{
  "hidden_size": 224,
  "head_dim": 32,
  "hidden_act": "geglu",
  "positions": "learned",
  "parallel_block": false,
  "init_std_qkv": 0.0274,
  "init_std_down": 0.00456,
  "beta1": 0.95,
  "max_grad_norm": 0.5,
  "schedule": "wsd",
  "batch_tokens": 16384,
  "doc_mask": true
}
MLP neurons of a small language model. Each row is named by its layer, matrix (gate and up: input weights) and neuron, and shows model dimensions 32-159. Each number is 128 + 24 x the weight over its row's rms, rounded and kept within 0 to 255. Numbers have three digits each. A neuron's up and down rows have the sign that makes its largest values positive.
Before each neuron's rows, "fires on" lists the tokens most often at its 100 highest values on Wikipedia text that the model never trained on. A number after a token or word is its count.

fires on: "ord" 51, "nd" 30, "adem" 14
L2.gate437:158142111135127136095155102099111135123112182087138116150120143108128111138104125137126120118102114125163140128121071123132118145131150112110095189148133150123120129119115155129126090123155141128127171096117112142076116119149154179084105145142094100140111109123110133139139144109156123109148157102112119084163131133125148135123142143156147126134156081086112107105087099113123147098175
L2.up437:135093112147136159133158116110119169113133150102143104186129180148113095126129124136113127140094102120123155102199098132128111132122150118126083177141096134125127098110113162141132122087125139152116120117136129116130143103160149128085130135157074104138143147138134145141114145137123145098125153110120139101153153132107150092115149167141121138101111120101101105091101128108136142114161

fires on: "at" 100
L2.gate350:113144126110135151105140099109110139119147122127095141167126097127126146136072131136132095112149112110126133112129157152145100122126130136107127053173153138146123147112208124140063158125102127137134143175100131119120133121121117138102106169117124154098140137137168149097140086191126156155157144153099119114154130147088161126116108133132157099131130138089110128150106184140120138144152
L2.up350:110100154132133109145158120148144111120116146134165145127133135089113142152112140123108080119128094123117124133079162157143100117096169116126134138135124132137191154137167092153081163135146117095166153138122126100133138089103131163126157135111137124124106127125107168115134085128120127117141119122113089078155141087125133132158146096170129122127144066079110128182139160115113091129123

fires on: " per" 53, " Per" 11, "acing" 8, "ze" 4, "in" 4
L3.gate324:118172143086128137118110171116117095155134105097166169121111141117133126129167150110108169149104129144125154107135106120146099134093140125123092152117103126125131115138111101115124177169165117119164104158142090132111138118062113159119113099139174120167138107090137124133155121072140142145181175142159155152148168167147160071137121138106143081137128117126138105144118121126132119130150
L3.up324:093130101147123140152116093114133170144120160087104192128137126148117123119147130140182136127120141153114127121133103112159104126164124147178125138186137113092115171105119097090141105113121143124124118129123113121137092119130128135094166140134106097097152121182135141110117098158150128144155117139144119087139099126117121144166131119107117114149158183109110063117098163117176115102127

fires on: "olog" 29, "ist" 23, " cons" 11, " national" 10, " medal" 4
L3.gate57:148103112129142130120132123155181112112093104102119114144109119135111125123171123128148135128140139142128139121104129132158122145122097119159126095128114125171160097104130130121118130149123129122110099193122089116134151112113092118083102117176154128111168083099127156213122156148118154162161170132124134169121086118088134123133153144138109114148139148159158118162109148155114075111114
L3.up57:109090109130117135086135178136127134147121140160157096139146125125105098098144180139143158119115112129161134175144146128159201120138119153122137114111154150127093139180122080124140127096163162147129151135133147125114114149156121113167131099130127143115123144090123106135099127107098152114177123107155115073179128104129126074092099098117111159109141131135107109167080142154128100100082

fires on: "ld" 31, " wh" 25, " Wh" 15, " her" 13, " bl" 10
L2.gate271:104136126155163117161128149089181124118094116120117186102193147109154139164099169127111124121159133124181101098116119136154138140155198114093113170129155158143122126116153114137133118179162148133176129141134145123136152105152128099159155081150163151117124119123105111124139103150137121189126136125087109147153125136093155079105138090142119101080167144148127096135098109129118112105138
L2.up271:118156137133139092123163159143154100120061173117137112114162132132113196142110193117093133133144147100152115091109160113117099129155186121082088119132180136146118144113135129127142148165130124133124125141129160118132135148079128090150174127161142163133157086163156152126156064147146120133153110109135139172189143118127098114128144135191107104093119110113124135137079125122102144121144

fires on: " \"" 70, " there" 30
L2.gate246:137139169133124091092131139120128142097158124094101136136119130147113173103100168135105099150111160138184134107129162123110156147107134155119168127153088100114116083125144133111075149136189136151098124152130135130090124133131124121144165134208145117141063132095176168116133147124110156131127143091111136124101133110135140124119160149131158144131123122081169115150078104130097128175183
L2.up246:130138132142138129142162152105119166100133168135126124163132136149096130124101152136134137109132136098133114080141106139100147108167090099124144134112121126118134122093137160152043118100132151069135117163136135141110111104126133121148101123128169132104107136073126154125111113158172109117181135150083100141133106161165119069119178130139128128112111140091165057132130123152165111117192

fires on: "ous" 51, " exp" 18, " own" 10, " new" 7, " bus" 7, " prot" 5
L3.gate423:130091133141156106112143112164124143119100095107143170123136125161106089166148137146119089119135142091136082111163049133104139111130098166147134149099119093157118077175102147091066133138135151111142151141154143138138105063145102128128157124149144107134132098059161120146108139119155153153115125139120164159096136084150147123147142157079124132112102161106118104151121158113145114091130
L3.up423:114109118161134124157102145116149093138156092145120144131106094159137092112127153141151110086130091116150134115132123163164190114125106135103151116135152112107117095136097132117126083125137200117129146147141133105100114182171139159190119115154116126140116133114145131096147132073112131155143094126146119177121126120170174120123114122074104146114093151105116116146121151127161146101091

fires on: "ide" 35, " e" 21, " rece" 8, " am" 8, " all" 8, "ides" 5
L3.gate219:083134160082112118135125132096176137155121115115173117054138132087127138135146106118079146124116152128106112116114095119125104102123196150118079163138110129133151116096108122142113171171157130148151130088109134165091181146133127129151128135104176104138109149106122152110143115058126134111141102125141146144162061132132170130125152103133107107129169116141167179120124114121155103138152
L3.up219:107159140126072129121107125155144087126081138109118129147152124137125152106180100092118123104089137121116120129133132138169110123120138120113170143159067137144126196079104146123159099115097103115174108131083156100097112128106142122097119136162130103144082090151112127139118100154118166116158150170087111119114157140110129118082160140113099098151138121097132111142114101104128158112133

fires on: " music" 26, " Christ" 20, " count" 15, "icip" 11, " bec" 9, " work" 9
L2.gate133:185103132157114146158076181099138147107156175089131137131149088158157133137132096127105137145143127138145105135126123128161122101135122095132073088185136124101134143154142192127158109100120173146086134098137091160142139126113123134125130121126130111150150166155103112138076155162133157111080132081137116146144149109132122149151134138129104136151129116115081114108126062134144134115124
L2.up133:138103166138156099110091088109114095109155138109168138162109083143131133147129127140081098158103122150133073129140166111147115114113127122117127137170130142127130131109119149160153139144160078169126137132105097127135121140051158087164157126117130152132121145110084153142101168159139122124094090134129135108139122121140163075123166097113129122121118086139118120116157123109090126105084

fires on: " record" 25, " form" 16, " represent" 9, "resent" 7, " national" 6, " post" 6
L2.gate256:119131155174145112110143129136125135138155153135149126141141136133117133151115127148093142152107097136156136130087121163150151154119139064149123095110123144149145153125162169147151168161150122139113138110107090114125114152098173142134112094127137152164105141115106090128123151123175118145101144120117113090174147123138163104091141098145068116139136068131120115124146099121080080144166
L2.up256:142134114125107134125126104136117164100119130153121099147123153150094096151106122119108139138122103163155134151180118164130120136148111104162110095139099091134129114150150185141108168160120155125119131107139130097143126128118098105128099095057120193171168121174144147132093156140154116127075129119123164121123138099128136129091147157109121102143122119167080134127138111125127079150141

fires on: "ter" 81, " Christ" 6, " by" 5
L3.gate74:147068128132161179100094103133126100140101116115172150132164115153104103095172122120130078102159125147166108114106111151130128155133119138132158110119113174108111108145148144133116139112120159121132161156140137131104106090100107162152133130145118117170107121135129100121157141146112076134127132170116121141149115146158169152133114164152122089180150092103099117120130141071102091118060
L3.up74:119120134156122125137135132108093095121085094113152130105158108128141108101139144118121144123127151170138126147169157094128100127123098131091133103169152136156140126154142152133134185143135151196138147130097124172135153108130102130163117140103131119125135144137073117168171120156129169139155141139113160101138148152147149135093150141142105112178135131118105132091085150092119148117094

fires on: " Sm" 24, " Re" 13, " sp" 6, " Bra" 6, " =" 6
L2.gate272:156189123137090145137117127119104114121124130110108160146087106157117142101082098144154097120149151149122123163106156143145113139136146125119103080133143149077098085126150132182149116188155103113147110167121125130145112141131104100143202115141128122155106131099143105131108123160160149141154132097047130123109160140149133119108150092138142126124123169102124136115143128146137134117117
L2.up272:129175110117132132138131114081099154116146117076143166136098119153164147127103130117146082155100110191136126151161153127114144132146158110138108147085085100092118122128164158180125105132109099160108100182117136117146147117127149109115155096100129146122117124121139118102142152165127102133125171111111169117092117139156160125111126133134097110126110161150115061152131146107145142190131

fires on: "ide" 57, " history" 10, "ome" 10, "ame" 9, " title" 4
L2.gate357:103148130147147125096149134130110083124142163097122133159104116143122120125104164162090090139122137160137142138167168152118117121104129140142115116129124079118120138113217149140112183131111138160102140150108140123118111107115097121081143142128122097148134119133112110148127158142147196119137129113156154124149121151123132134070135174140076106130123090142108122094155121108082151146149
L2.up357:154130089116099116137129170141141071121113184080124154151133166157153127106093151111114116125144141159149165112153122137156116135108135145124096109159127098099145122097154153130094182132135123112119115171152171141146099091118137111119106108158085132125101102122125126145115077153118132120129127160091116155162076116104117098111127092062113114127119126147104098130139132102137111157157

fires on: " El" 16, " all" 11, "arried" 10, " said" 8, " most" 8
L3.gate274:148138149128119148138110150122165116121138128103159137137152127104099138125118128141042115121123117120167153115135116149100124136132124133081120150118134108168139134147142151129159149123127148129096114112177108120097126065107156113109134149173149155112101127147136135147147133074114146056082162108155145195140109148160128146133139119131099162091092097089090164137132130147127142125151
L3.up274:140103147101114138081142148109165158087139170111141175104162127133150127108113094116056128130133162128152159130130083123095127116123154127148136145132181145120210123095130131117107134159086153156124139129162110130142118113125107111146152144119134149096118127127129128111138097112167165107124122121111113154088159147127124155147142127106123123136121120089104171141147171135126160102121

fires on: " le" 42, "row" 25, " run" 12, "rough" 8, " long" 7
L2.gate235:107145169117125123178094138135118124151138131161108160119138143110137163149106114127136135110084114119138139093115095140109101128111094118127119135130122088100104138136112131124097166133140142087093147129146106165101095170167165108141140104102105114158130123177112138128148123099187111149090091128096127108149131127131125154156123143097095106125136166142165114089166116080142117127133
L2.up235:086126129153116121130140156094169123109115123151089163108140148138120141111105122127116144110095114108135132116156069190143132112126133130108100147129114131154076072134096158152127158112095138114114112107140120108117189113154113147128115098095125114128133133146106147122165141128109131111161140155119144128154142148165122155115130110129091126135107089124138099119108136139149097132133

fires on: " new" 22, "ional" 19, "vious" 16, " public" 13, " national" 8, " general" 7
L2.gate117:131119155150166093131117101162115114088137129148113142116187105159110138166156150162094109156157115113165098152138095155104136125092102104164126118087164107101121181137123131131088156145122144124138122123132157130133090132110136144153117131148142113112091132127108122123149134115147127144105112128131120111144159083128118175127153159108082106116108122159078089133122123067090105159086
L2.up117:151171125172161101212122127162090137127135091180152128133130148150106098138117164107119161165138096079142112113179156116114103133106137120158102090124148136111080147164106146146111142174149197120087110154132115111119110113122119094125123135097149112106102113177111095167129139125141129183123120155121137154145147116111111162136148122148090105137112101120130112114153141079115087143108

fires on: " y" 17, "ant" 16, "ause" 15, " Y" 15, "oth" 10
L2.gate114:120105172126110146123197174132148144133105169160116125154113153145065126153121102142108085099130179112129087128119097070118118131146134133121098138150159110159116118138089149101134115125118095116121157138162134132085139133104089146111111102112132164134162138132150187105110090134139154084122106167109068135161121135124098162097134123109103113145146210158106135107126118160146122112115
L2.up114:139113124150119144135124150122085147129142133136096106140144157163113133123136134138140087115129137135110129095149122105107140124087123128129096143116129125098116101102114140111115119096127124152110156102127168101118103161150127144124133163114071133112130168155136108083125114162129114084117095152153120138104159152116067159078122123146129153131133165119118127143114096072129160118149

fires on: " mov" 19, " there" 18, " age" 11, " born" 10, " ag" 9, " contin" 6
L3.gate439:156113112118111109133142146116106115100120093130115126152129131092144099137095143127118125145109106154131180139119124125142133132116114118129122108091137126115141153155147117089071155139109167119120175163101111129139100122123115164137138136116109126131118143065161147165141191127165139134105124110123146120132151113144140122079123136163186132158135105140143106158165125094149121153131
L3.up439:135138076098105093121157099126115130143146109121107156117109128096168100116109117123115098126099128159158147133173109133131124143117152143123099144131145132102126120114151090054105198169177144140122127152125143131131131119143122126126151099109140133155112165119146137148107177087154136125112124138085145153117161110176132139107126123179176149109145126137151120123127153089146117165152

fires on: "erv" 54, "ev" 24, " mov" 17, " serv" 5
L2.gate418:160088151117111156159138104123174138121111149144099128133106139089155133128117091100135086138132097155175104192098173127101129145129133114112114085156125136128135160106132127125125118145152090165159134146113145146123111141169126114134126119124106155145113141133127156150101108157165155158141111113093122107109100147118156151123151155125131134135132127106094095102110111133123122125163
L2.up418:123132118128129149129158083096112157132112119116090115135149131082131167146122108128139107144125131139147116154115128140093091159160132147138138100136156122167142141117126149073119130112153122123099131155102151131145087126126112111116095156138103146196137116126136154139135122110179136126094134092114138141144117114154154140119110194130129141113161107090107109102114119158100161117149

fires on: " ph" 21, " ty" 15, " g" 13, "h" 8, " sh" 7
L3.gate75:115106121157134138090117098149093173127138145122117179188135123180079137140103143135150099142125127122118100091112115112110131126145154121128094120152136132118118146131131153127131117102115135128133183158139131147120149123131121149102096167108109128106121170132124087128114137185114138165132140111089104123110163122090135145109159158137142091159147149146150126121092122091103110135125
L3.up75:152206138157158097109082115152112136104156096041087096139145121130111104114148110141146133146123149109130149140140115105132159097156123118113097148131133099132187101109168145157137133098131142137103141092105102135130123117133141142112125125162123084125136130090148106134133112117157123130077131116122135077123137130116153133137098131107108171117091166146095123134120086129129164136107

fires on: " sh" 64, " can" 7, " ro" 5, " he" 4
L3.gate446:119121088119099141154142157101120116105120128118135092171158062102100129140094153110157087140140180130090114092156114135151115123132132132163111155159151125159149140083078111124157113146158118169125155091129109147172124110125168140148136118130136083155143159123116101131135093095138115128105096103135147093121116103128120151117144080096118129135151154113076151145172122142134091149135
L3.up446:114141096076125131158144152110150107143147166129142143118123114136134124112133154132118112103090163097121135112146140140144104125162158142146110094154138123124167085134113127123143162182139133117122122115171089076158125131149074150137211140097136097176153168095158097124161108134139111157134102150137141094161132109139123116129151092122165097128148169128125160096150121138152111149100

fires on: "yl" 34, "ro" 34, "uck" 9, "ap" 7, "uc" 4
L2.gate72:139070107098089135125115159092148149144096101104113135117106142109135179080115111163143117139099123148100112089113121121173125140147123116131116112102119123134139143154131133079130170100118114144113073125132110145116144133128151126087154131121104118143177161094118142150122132165132115105155128141152125105190129113131138150099107118101123150141199138096100111122106126135105109169140
L2.up72:129151145156138116142110155116144106152183130153143114085148113111150144163112087131126098137164151131131131103118118129121118111137190140129139087153115147111126132089096105108131095126115134142122105133140092134186105124114142112141140132152162144106125160140131102108144091094137127122065122099112148138163135108151104115117150103114166144107189148144151125159141114108128147108126

fires on: " qu" 16, " term" 12, " v" 10, " hel" 7, "." 7, " election" 5
L3.gate388:070118140136178147147117107096084118122140117087139126137106144172170168096094140135159161133127087139138131112162165136123153109141125116126093093149140116124127102112161139113092102155122154119125107149129084142119102158140104072171125117089129127167179154116135142124122159146159168165178129114074157131092150118098154085135101135137093140169129120122129127074106142122171110149142
L3.up388:111137150105119110146145104088100142131139141139039162164117135119117121124109142149144090124098096114147153117165137152115141106101135125128096134150122144135106173135104167135119097149142077125159130155121143154150108152118074094089143127114139171124120109158081137154107109131161157124181101149105151087111154108104180123128144180123137141126153118108135119128115131132144078095127

fires on: "D" 26, " y" 26, " do" 25, "Y" 18, "iz" 4
L2.gate375:095123148121113115141158149135123113116140156178111150134135108122155089122141104144120134124144124091116109121158143122119148093117148144118088117144185092124124105133092181170164140140185081098106171119152129137162113160096126169140131098142108122103168179125121114111144151111162136138130148128102112116137166130120155148105108169150118124100131104107125152132092141148116146134133
L2.up375:106130126169137113066138132099134135100172138171118104148140109105147123179093080099123117127136145121163110130126165131094093116158200103139102197116124096134119104111147128141176140146147124144129137103105128118123145164145124183135129106117100096145130142124132125145097161124151093105143170129102117142139164112141129124112125141122128092122149117078124125126181114109150163166110

fires on: " =" 28, " of" 19, " Total" 6, "ies" 6, " Country" 5, "=" 5
L3.gate185:118097134133126121131141116141115100141094089158141170102092195155124179117134135109113144132142147104108098126108154119166119138124106134105127153134155123073105133190169166119131109117106101180167171146098100127122143142145101155164126118136104147087108123105092130129139134150094105182147118124107145104154118122127119147117128088132165095147128147129162156147078165145125120147110
L3.up185:143098104152163117117110117151125117127125091119113121119099110094120133175134118147104143141146149137116086112156128133117117092119089141133102101161155121140100123132141102166133155135121160150122147161133099084140159117046091136116128147172174136149204083102156145142085166140144152094131140114127145170117154100085135138098147113179139096115132097126119152146120134104108172175098

fires on: " e" 42, "very" 26, "wo" 19, " n" 4
L2.gate211:111130130130138113149107181094127116134134173139149183112179139113109146125145109093123118162103153099126124093095100133129126124136145065137088174149130099143117132106136126190097159146131114123171142107113106111127171151144166145090140140119158071136098127124081167132102138122179159151147110101145103123134124125097123139163129110149088111123107114146134127136139114137161177111164
L2.up211:140139121136121127134137140109120161113185151149116151127151164095108149142134068060168114124109122108147132064129102142147118152128157121105094169152120112140088165115089128153132088116118068128136130097123111128143133154155158136064105117134154129141128163130134137082106148106138139107093141112155119112122100155129080144139130106113133151098125136105143100129145117142156169136151

fires on: " Le" 45, " le" 28, " comm" 27
L2.gate191:130173117152125116127115136115144122130096171122159115101196112168121171138153107102124157161102136099125123085092115162128142143161097080126064145115132147110126171085117095138128126161079137135140134089151084128136111116117148110146160158138152116095134146133119124125116144114178166115120109132101096100124137108078102145141129100099144093126157133127113129154167096105133155147146
L2.up191:077133117156113145166147172125171132146108113149136098124150146103127129144142139138140128132114121129085167116117159102128095112127176123150120138117141102121097126159123124117112145120116111098136098145102118143093153141161170119119150113124105090127148106101148154094103126126096094136149150116103138149125164153132205145135093130092078117140138151119124123128106080172123122123146

fires on: " with" 21, " for" 15, " |" 10, " by" 8, ":" 8, " I" 6
L2.gate420:141112142161111117130095112086132125115114167129121130105134155120151110129135096110124135138122120117103116096072146121098096122090163072148098110100146103070137116132135120120098155164181155163106136142120096114155129123144137137071165123118157063137085130123145094146113128142146169147185111157090129134109114120119149123126171111098107113108125146137120184158120111133142138146190
L2.up420:136134114092168168099094123133125133112154131136107152160160099074103184183134157145126166117075118105119114139203143133123155136135099135126120119174171101172111114133102173131097138090145134113133111158147127104113096101110093089108132162103129114152157142132115120147106128090121133104092133151136153114134092125120134145134129147122158102113154129095080124135106106125104134114177

fires on: "ord" 51, "elf" 28, "iam" 4, "arm" 4, "wn" 4
L2.gate181:142147149144150139120151135127116151121157163129115153141084112081136101140102162153101137080128113150156108142154168133122112147123126150081113107124128086176119144107123081137142142132138116110082154130124146135165148116074171107110155165161121118141129139099118120146100129117125119070111148111157156127157131142154142122133101131158108095112105080133125079081150120138100196135131
L2.up181:156099128130108156117175105129147145106081161111042109135133125130146119062112145140111159124105117129144122119121140117160136177153148127132151133124148108106119155105148141117091112129122157125097149133148126158087153122149137125103120175173106117162103132125123162126103117162121107116167121094128095117132108141123102104143112134164132087154123185126155149127113162149139124135179

fires on: " mon" 20, " att" 18, " Mon" 16, " det" 16, " stat" 10
L2.gate100:116117139143119150141107163149153126128118104142115131084145150105103119198134157104162127104109119114142150093114095149138139111101114120099142104131127089150094137137101129105100113139124138110123111137147102174142124132103089116070091135130135142139143142111123133131125129102192105134122120113127129133144153076120119208182130124132102104117169092132105076117150137124110133148127
L2.up100:122174128107148135115159102131104152144173147116146112125136117084141162139080113087110135113101106101146136119152154095136160096137129114130131119109148139174105130172119152148094086125105157094131130058118099147130076135117112135116071123105163135168111159050105147115082147100137119149138133128121105118108136141120130157133096105108097138110141152089163145111137120135145109074148

fires on: "in" 100
L3.gate240:170115141113152163135107146099140152135148097101098144155109152089092131125145121120114167133111074117079145116121104148155116130128124124113112138130083096169129157093138114128148107099130141134135097138136119114136106128106146130070090147085115094141156077135153163165118158163109131100144169108153120140117085115115141125132140144153159130148134120130139109131094176158131124124082
L3.up240:097143128128151101134134128129080097128117122104114151155111148115134121116172133102129154132088123166128159143158136124148128080095100123104084144137168128141112158100150090114101138100111168145106084118123087116141131164121135151119121140094094095115149088154080160167119139143145147152146123129163153147134156122088134118121112146153160114170105123159143130132087124122151152110087

fires on: "ing" 81, "S" 10, " Per" 5
L2.gate49:112116126081091142152127145142192151110118142135180182121140124152132147081150112096128121132154186133124078147115103138135092173148108156145133128124145131147114089122086144117131139144136081125149144100111158108122117113157102125155150114122127139144089161139104091126122087089120132132156085120139084117138125116147114096110153129139130093134097153121139188128116104135162134119131
L2.up49:136145124136133124126132124038135117127123122128179190096096122076137111090147145127141140122142165124113170155121144108139131125100172135143104131153098112144114088131136100150150161084143102130117130166125106150131111132121095131140133115173133153132153070151132136104161135107107095169133131133112124135100123155112128108142126142152139127133129157081154120148129097136120097127130

fires on: "end" 53, "hip" 25, "gh" 6, "iam" 6, "por" 5, "oun" 5
L2.gate425:062144149110101125115123128134086105138164124158129152107162110106151165136181147086104155135091096106123146133113145129109114125090136110095121109144118100158129115116091120146128127150120100144116117148086131145113118157132125130143123177191100114136097107133078127171183121090147162134132139103132128108136141140106153143106161142135178113111136059128165129173153107133121167119186
L2.up425:129148116144112149122100143149136116117136132181102110091156076097161127128137130102131160154145116122171163116131167135130138095112155175105093108123157142114136112093094138123127100129113118107113150078109158194118123145141130122159147144114163145140139130101116111122177100077134122124095139124140110103146095112113151086083163166098163127102172105121157106119142129123138143113143

fires on: " G" 100
L2.gate241:150097133153112132110095109146158103147100141109116114151123115101168133146103157157163144115119142077092133093123103132093142124102157151127152130118149129137196134042125155138094203124168114153134169108149156108130134112158107129147112136141119122119128147146092088175138102145122140116158129113087111107088125127113172108098130159096116136119189125112174157116108123120130123135127
L2.up241:124116153151143132192109161134116098140162090121145117136175161090156104155125127091140117126142134120115104140104168158107131163148173095113116095064114164126077118165109118178150143118137100109104090107139147143133106132147108152157104126125119146125117169127123092135149124098149088077161127117131123164105130124101139149120132119136128096146117127087110115120151102144095132171087

fires on: " pro" 100
L2.gate187:162120136158131125112114132183103179109129149133138144132098138169124133126153118117119141111105115144134126133130172135097112106136177106122127131111109116102091159128128125128137165146118152115107123126130104083159101144118111117147127199086136101150092163158125092101125155126146136139094086085144092133125121091132154168160125087165082153127146114146085144094159136062138140135097
L2.up187:123119149130113108154124147161119140121137131126119108120116122102124128116138131143124106146105130182130084104138146085170112113121098133148146155114095081120115112165154139126086114129113086133131134104087127123088110207121140117153132088146131126083160113132157171103107164165134118117110116126179127109092075137104146162145154129124116180146162171078122107158144136072124117127118

fires on: " =" 61, " 5" 10, "=" 9, " 50" 5
L2.gate32:128130127089181134078114154140112102126127137103157171091090126129114110129178145134117124144080158115143103140106103142134146146133168103109164159090131132096145136142135096167108114131133173118153159119114148103109119145088094157135120129118146108115100159140113146108126147101095129143164096169121142125110161126160157138122119112133130129134115111125113103124134149165120126144117
L2.up32:074143136129173097153144103124089172137105182135140181096094141137119127154138125202166137144134129138121088147151143125140089082115148140125128128129141135123153125116121140144136126143144111133115140098085128126125129134133121056115125096123125138114097175156094106184114106133145092116137084126132160135081177130129141123171115149108136113095128162143098103119119147115124122104127

fires on: " r" 94
L3.gate44:108122121143114146103113177121116153124113128163103150096148105109122155112132149109154119127135156158121131125123122156160139133138114151102129099093142103116147139146156100126119143184123159143119125113104102121144108135137134155162125130080094154141141091127105126149139119121176121099119099123128130144109142084142128180131103128138119185130115121134140139098136143164106188157132
L3.up44:067107127120120130134137141115118168087120151128137148103136093147103147107131137107111163142087139143119137165176135141166120118146086128124081136125089126134144135115117083110139172101101195125134106109122117145114154146087136131137136118130136140143142121144138176165130162110137154114131132090139174085092145099126155156143141129146060102117136155125089133113146181091127153120113

fires on: "arg" 23, "ure" 13, "it" 6, "gh" 5, "ience" 5, "ice" 5
L3.gate199:116119149117150116104134144107094113119148094127103174136106100106112127156110124177112142122131174132088115106160102146133155137096115142105104128120112137129138149096120073123080151156177139125142110158132154127132104129095082127164184124110086170123110095142122107145128114120100150096121139134131122135131093114086120093137135124122148161105135137141110153102127125132132136114085
L3.up199:061138121176129132087116105124105131195093125143115116145089148147131106138112141153142084099077061166153109132141178141157157112090135115106153141129109150140140132163150130144124115134079139136122120170076108096093089134133140125096109102151175118141136146122128150166102162133106144128160181122133092143148166120183128144113103155099126111112117131097169143128122128117119100131147

fires on: "ult" 61, "ge" 24, "ame" 14
L2.gate253:114102155105113149137168150129114092108158141111109164159140142163157130051107145126089134121125162122131139086140143152151113152100137148123146103131094158114126169110145133142092119158132151121161161141133132115121114153152139126137160104167106112131120116179145124132114178111132104121142115128165090125120111144142093094119195068148111137164098098140154113141137176169169133154086
L2.up253:101125107106143102153171146130127090127154167094082122133193147159163172071125151157100126133131179133143147094147118112120120135114161130102095132108130154135186152091150132126093154136137086110180135138102151096162155149138123108112132116100126146129136094175140120123093159151144111121116138129131105174071148159160086057128123141125093105120112119139157097129109131159132102121136

fires on: "ath" 27, "the" 21, "ash" 19, " down" 12, "own" 8, " land" 5
L2.gate6:141127101165171123126168108135114135126121138142136136101141130153123142126116155126117124126111153157143161103163084112153188139133108156158104142096140126136113096126141124160104136113146148155167157132156133129109131094111140150167135134135147121116106137143114125107133098110133123106144125149173135151134168149086086169115124075110124101077190132147109135119124129162127164111134
L2.up6:125145067132152154127137158127173119125122128145117114117110126107161117124128176134122140124071122129149139117134073111122117116151158179104121143117122140135110124114121103150134138126132145142115146086138156159101113155122159124154142135133122148148142162143143168105146120144079129095085127118167087176143110135175154167167100144134119140136129166147130151091116115128123157108139

fires on: " r" 54, "r" 35, "pr" 9
L3.gate412:123084133107124142149130152111126138169131132151162096161125106069084143108132162131098103102163151124103190119116120141139126175166121111114165115127123156149171151162160115127128104123146113104120107163136122114082132150082193113118113135113112155147117107130125162161128107109092102135157118154159095163123094135114117120139165077124099152117069113119133134133137102182142142146175
L3.up412:153162109173129132125113158115149174092145118151155120147093093147138119121130143127130104105087115149134201108122154134146140131119104126151109141136110084089108160125130140176180091105133116134160108134130126138129119137086161150136133154173084112109155125098105136140120160136129132122119163139119149087130144159121129166113153138146132157125107125133103085110137106095149152134119

fires on: " tr" 45, " ro" 43, " co" 7
L3.gate353:160079145097111124094132145124120149101103134124143155146143114141149132115162099133089177155078142124148147137121138104161124133104077116124105119132179123104160110166139174094064153119102071126146155123105099116107150138107137156108113127103149162132144151105132131157123134127115123104099116108159090104128135108132147132102095156078085129139122145132106118131116128170127132133138
L3.up353:161095137085130116151131135110070170142074156109106183128136164186089124143154134150117154126124134162115100098105150126137095137123090113138136116146110160128115139113105121119112161121101123101123165113113090081121148124106083148129093127086161150111149129111146126173154120144146112149157101145159095082115112148096122198132117138103090124157101103129135118129152205142150115149141

fires on: "land" 34, "ailway" 15, "way" 7, " building" 7, " Street" 5, "}" 5
L2.gate426:157117107128148128156175136131128137127099174098107168106144140112094138136110171146128153133078125140132148090116094091116129100124105124097133125085153098152141153144151108140090120170116130121110117129164098140174160125140087120129101101117140145127108081129144138098156122129167140153142104154167127132094152113166128147131103161125107082166163152158088118136145189134179127113115
L2.up426:119139121176118121138166113130074132108139114117120118194154109143155114125131165141142139151104129152134085153149128104100136138148110126133130142096149072152126100128112175082112117132120086125103114116109093112181130128161140122157099139111129138134131124143127168060097143115118165123108152107147124131105149108136161119149119138122115128140149129139079120123155168122129102130113

fires on: "oll" 50, "ater" 15, " new" 9, "ons" 7, " original" 5, "vious" 4
L2.gate155:179132135171116145122111141134145127129143105132158169106113150169113151094130147140163146114139161164146121169147098148111138106125070130078163088067147111106152177104143121124142162142115155124141092150120155098085105125097109106162144169119142125134060151158150127090173160113106173113139120147114122143090113126146120138160089120120137117138081154120155150127125146100132135139114
L2.up155:140139105123140140114096113115097114158128088144111119150080153142100121116120155140121126099125102108146192149117145143119131138086080111139181122114127133095138146153120100126165155116120128143114129179107084114086108124109106148107094152154174127151143128124166153120143150135125114130078162135137120119112090113138144158137171138124123117131118139159160149140157164134114092136151

fires on: " cont" 28, "ter" 18, "t" 16, " class" 13, "er" 12, " tr" 5
L3.gate356:107128107129114125109147133153042137140136090119145152178115149090143116136132144087109133145096133148097139129130137169139108126131056156137096118162097164145100111177142152110121122119130153146156173165110139150167135095139067124127087153107113111136099130091134073159103158172118144152171148107106123128090132087091144114126128115128116105110151118115099176108091108110124101160094
L3.up356:121126132122149111100119107133083138141194146145123141139150093173121139100109102127094127115082154128123113120176171143083091115152106135170124072134133106126126132115123125106078170147113118128085146104124143148152120140137091131137145149102119139185168158118120134110127177109121164114133098153110079146094136129131114144168134135129109134153095103129102151075133143097122135127154